config = dict(
    num_hidden_layers=8,
    hidden_size=256,
    num_attention_heads=2,
    num_key_value_heads=2,
    head_dim=64,
    intermediate_size=1024,
    vocab_size=2048,
    hidden_act='tanh_gelu',
    norm='layernorm',
    norm_place='pre',
    norm_eps=1e-05,
    positions='learned',
    qk_norm=False,
    attn_scale=0.125,
    bias='all',
    tie_word_embeddings=True,
    parallel_block=False,
    init='orth',
    init_std_qkv=0.049,
    init_std_o=0.0123,
    init_std_up=0.049,
    init_std_down=0.0123,
    optimizer='muon_variant',
    learning_rate=0.0096,
    lr_mult_o=3.0,
    beta1=0.95,
    lr_head=0.00473,
    max_grad_norm=1.0,
    warmup_steps=200,
    schedule='wsd',
    decay_fraction=1.0,
    decay_shape='cos',
    final_lr_fraction=0.05,
    batch_tokens=32768,
    max_seq_len=512,
    doc_mask=True,
    train_tokens=230600000,
    max_steps=7038,
    dataset='wikipedia_en',
)
MLP neurons of a small language model. Each row is named by its layer, matrix (up: input weights) and neuron, and shows model dimensions 64-127. Each number is 128 + 24 x the weight over its row's rms, rounded and kept within 0 to 255.
Before each neuron's rows, "fires on" lists the tokens most often at its 100 highest values on Wikipedia text that the model never trained on. A number after a token or word is its count.

fires on: "ation" 37, "tro" 9, "les" 5, "struction" 4, "ium" 4, "ition" 4
L2.up819 [118 112 114 129 122 133 137 146 100 140 139 150 122  91 147 168 114 127 113 124 154 166 103 115 133 117 111 113 104 129 111 135 117 103 122 160 135 146  81 135  75 124 125 160 142 132 175 134 143 113 149 120 118 156 146 112 161  89 137 129 107 131 110 106]

fires on: "ri" 17, "lan" 15, " other" 9, "•" 8, " his" 8, "ous" 5
L2.up571 [134 107  84 138 146 156 179 125 158 127 126 173 150 130 110 145 134 151 129 117 108  89 100 123 127 130 103 103 121 113 126  88 110 158 161 121  92 137 154 143 157 157 126 135 115 180 145 152 108 163 141 135 135 127  67 120 143 168 145 132 138 111 110 153]

fires on: "and" 28, "est" 21, "emb" 11, "ap" 6, "age" 6
L2.up505 [129 129 156 182 170 105 124 123 152  99 169 156 163 156 139 102 114 115 113 128 149 124 136 114  61 115 149 139  98 172 150 143  88  87 109 172 164 104 150 128  82 117 136 102 112 106 134 153 152 147  98 148 115 120 135 130 134 147 101 116 128 140 119 133]

fires on: " |" 36, "ci" 14, "y" 13, ":" 9, "hi" 5, "ent" 4
L2.up1017 [113  97 101 164 100 156 160 146 111 116 118 101 143 137 106 104 121 132 109 159 142 141 117 125  86 183 111 151 127  98 125 119 102 119  97 113 215  91 190 126 106 169  92 120 137 124 147 147 121 108  78 187 108 154 135 158 145 164 122 128 153 144 181 137]

fires on: "ation" 16, " public" 12, "ion" 12, "lic" 8, " education" 7, "ctor" 5
L2.up128 [111 119 129 142 116 127 104 103 107 125  86 123  97 173 143 101  97  85 120 132 106 134 124 152 143 103 141 127 131 133 142 141  92 172 123 123 122 134  85  77 144 130 133 155 117 186 122 147 118 107 121 130 138 112 107 125  92 131 136 124  81 189 148  79]

fires on: "min" 29, "ive" 8, " =" 7, "N" 5, "Release" 4, "ang" 4
L2.up798 [ 95 142 112 137 115 119 113 112 145  94 151 143 143 132 141 127 108 162 121 101 130 101 102 142 130 132 152 108 128  92 111 158 103 133  97 148 137 155 144 144 127  90  94 150 134 108 120 102 102 137  94 112 127 107  93 105 120 155 114 101 153 184 161 135]

fires on: " found" 21, " creat" 10, "iv" 9, " coach" 6, "press" 5, " develop" 5
L2.up23 [156 126  96  79 140 133 121 121 113  94 125  98 132 135 118 107 188 104 131 154 141 166  83 119 153 116 130 141 137 143 145 122 132 134 104  78  88 144 146 135  92  97 153 161 184 112  96 152 101 149 105 117 102  94 161 100 144 135 107  99 141 122 141 156]

fires on: " of" 25, " Re" 12, " Al" 6, " In" 5, " in" 5
L2.up453 [128 145  78 115 161  81 118  99 121 130 123 144 199 160 108 159  87 170 164 124 154 152 125 115 161 151  74 116 134 154 113 118 121 147 114 145 172 129 103  92 127 146 128 130 138 132 143 105  97 138 125 103 153 111 141  85  88 134 138 121 108 107 123 120]